Weights of a small GPT-style language model, trained from scratch on English Wikipedia.
Size: width 256, MLP 704 GeGLU.
Architecture: rotary positions, capped logits.
Training: a variant of Adam for these matrices, 545M tokens, 8315 steps.
MLP neurons of a small language model. Each row is named by its layer, matrix (gate and up: input weights) and neuron, and shows model dimensions 48-143. Each number is 128 + 24 x the weight over its row's rms, rounded and kept within 0 to 255. Numbers have three digits each. A neuron's up and down rows have the sign that makes its largest values positive.
Before each neuron's rows, "fires after" lists the tokens most often just before its 100 highest values on Wikipedia text that the model never trained on. A number after a token or word is its count.

fires after: " U" 21, " S" 17, "al" 16, " R" 11, "25" 9, "S" 6
L3.gate401:112134097150127175123099082133081123140102126153140139142114173123131145134091120173119134084095148144146129095134100095149143116176137136106151141121129160142137173138117100183137124103117142128114103148119146132116122145130141139121114117131137137128143133143113124153114126135169148097
L3.up401:134117116142126133092114168109089092109123130156142135100110124148126113106130171154116126147093126072135141126121165127153157115091092152120159170115128107147118130117118114139109122116123146081062121174154119128134161135105100132119137146152115088163123090154171129120112109142107123155

fires after: ".\n\n" 78, "\n\n" 4
L4.gate268:106142194159152154127124108120102144122122125103122184128116158114130101119066116126112130136082137146111090120130106109163107121155160108117148109147169133114140118126120159047150143117143128100155126126141128138109130161088140124147126147123101126117151123131108140111123101107115125087
L4.up268:130102145107166133115136139105140152136089137161130099098074152142115152161086088158121162068092183130125101096158131155116147147126143175137127121110148120163141118146074134142170125133109161095095117105136157155164142142112118124119180172162089093141119135137101125123157129115119085113

fires after: " p" 16, "n" 10, " P" 8, " N" 7, "R" 5, " M" 4
L3.gate296:101146133160107139083124121135113168134129098142160141127078171154114135112143075189093127130096078167138127166128137152115129111096127148085128146133150123093178063178109104089154132138129090130086139157143110131115126100116125167114165082117163161097071121158143157136097121152151144101
L3.up296:162136108151152100154123145083098111098118135167098171183063133144128143132130132179169148125155130129123149192116103143201129126135078144103120141133131129118108133144085128150140126122136147129147077158140098110125116099126145114135158109108129122144127148130148155159118170118153138101

fires after: " " 21, " c" 20, " C" 15, "3" 7, "C" 5, "c" 5
L4.gate109:151141161170138095118136110153123145127125114152159139158175138124139100112154113174117097156121129149115122099079128129139151144100118139133149144155125138167160143139163147122118145122114084123166086125102094132119159107104174117143130141137111152121115129096107109125124053169145113093
L4.up109:111129112163173139111162119146103143110113143135096151168143143117159134117118066124137143130124106130104142148105144123120111124129101115185158117116171141137137115122125112093121077129114111126148182162110129101162134158200140152132140120124134177082092091143147145097115133135114137156

fires after: " " 30, " for" 21, " K" 10, " M" 7, " P" 5, " k" 4
L3.gate204:149134143120151163091110162148154157119101119071153136131142107099113148105135160133138147109123185153108116179136187136150168116130112104116095139144116142157166133155146082095165135149149106141106150104091137111117151138132106156116120125108122123139124144167088173127132137132111152102
L3.up204:122158150144137107076082136137142121086081093148131087119116129147076142138098143185150151070132103123139152147124122094123125151108146129150133162153092148073123151102134088126114154129161131087101118164118100177132121135109128133105163127119097133150141109154142164145171133130105104087

fires after: " " 35, " M" 15, " N" 13, "l" 7, " the" 5, " S" 4
L4.gate618:104117171125175145097125130163124143130131072145158137116073149143138098106183130132112177149109080185122139134161113141153142140176137133081096135142123085165136126143132094139133141163126107106140138114121156093126129140095110117140117131104131140117172188131121145148142132128147116121
L4.up618:133144119131102158128163153127129106124127139148136141126124140125136179148134123110139148154110131100140139110092144159153117103125110144137119163095113139089072153140122107167158147153120122120168133158131120182173126114099119115082152119134156095189146132132121139125106136102117139084

fires after: "0" 15, "6" 12, "3" 11, "1" 10, "5" 9
L3.gate252:110107140139132101140188106094160161154102120118121132129125147171113119131099122162123084098097132140101105133131122085141118124168156144128071125144105104199155065133146128088095156117145116132105134133166114132151178110061095112123130114124142124126117131164126100130106110132119121111
L3.up252:119120075116093096144132076148121171107187107080139125109122129112123126128118097167127117136089141130160123171126145098095095127156134162170113117157112100153173137135133168133109136170106149162115115108135135085100146164147149097154114168135140134109096126129121144145136134136096146148

fires after: " C" 22, " N" 14, "C" 14, "S" 14, " S" 10, " W" 6
L3.gate158:114093122132139117109158071147121137136145116156150133088138194115164144113125102154132126100127108168185102108147137131100090112141093131122115141159112074137172130133161104132088166124103141117157115119121114101105178150166145116126085131167137118137109117122117102153100117144114149121
L3.up158:136153115166138094107124105114125171106145152145147119144121143114118135110132153172139158109126142112111141138117109139094130149110131133125147145131140125132148104146118108106154113114096120119108153115112104133112100111174101114117112123121089128140125108165128159119151116133156119134

fires after: " " 54, "4" 7, "3" 6, "5" 5, "0" 5, "v" 5
L4.gate285:135151167131086126167088111134122120144133146104140086091138088148128147161146140128144107134119135146104105141072164091122121138147104123121089151122108122110147142128157158095160151116132094103069097127119155118129175168106124080124103143101136135124108127133086137181130152133136093090
L4.up285:152183112059182130151127154136116166128155150111120130166093139112134125131091150183090157108129117119128137134097132141114115142106103165155191102126094149117155117130138162195145143167120127133067129132105180151104167139088102121117096111136125161133128094109153146167117113111090170159

fires after: " C" 17, " c" 14, " S" 14, " in" 9, " bec" 5, " acc" 5
L4.gate290:121118134120105129132111148138131154129103114138135146124134171125144109103155148140151093086130069130163102129163072095121152145131123130084141131106071125112144136182190116124120122126168161158141140136098114127123107164127140125147110140169131178160122150114123117144129090140122100108
L4.up290:109147123124149130087094118132120134135141120159096149114113123095127124146137143111134115152127073141110148154121163112090132146077158162165131098125095126140155099121100121109120088083072131128119126161150131119105134168121169120087149124138127132169174092133140174117160175119085130138

fires after: " ar" 17, " Ar" 13, " R" 12, " in" 8, " of" 8
L3.gate313:086109128133141106140145147121147083141136076119133103133142102094124169183148098128116131138163134128153144163125130170115120124143139136124106117116130075124145125132142106102119085101174129116109093172152074122127131147110155129137157132137155113102139124121102143125123108111070086106
L3.up313:073159120164152081157123146118134147116103122092135128093137143155134149109135134167135116128098129132080123108186116090145142106113155164165130160114154133127087134099180126151131112148147118172157093108124171119155123133113133107136075128110160101131127112102125137126140124124115104121

fires after: "al" 17, " p" 12, "ep" 8, "n" 6, " M" 4, " J" 4
L3.gate201:135125188124134110075146092090164124093120125139174133136098130181167140095160156146124124097120144120116130105143102125162109109127101165130139121102126125117103116147117154135127106119145098139092101100165178146108111107128146131119078073113104116138128109128099151113161161106130126167
L3.up201:193139108104142141109129144147101101170106141110126156141109126117108154199140122155157117136103118150117130148100156140123148106129066121123109103137104118117185082136101130110160122144148174180125083103123143129086145089148110118133115100148129160135113114136139131134135123102138123102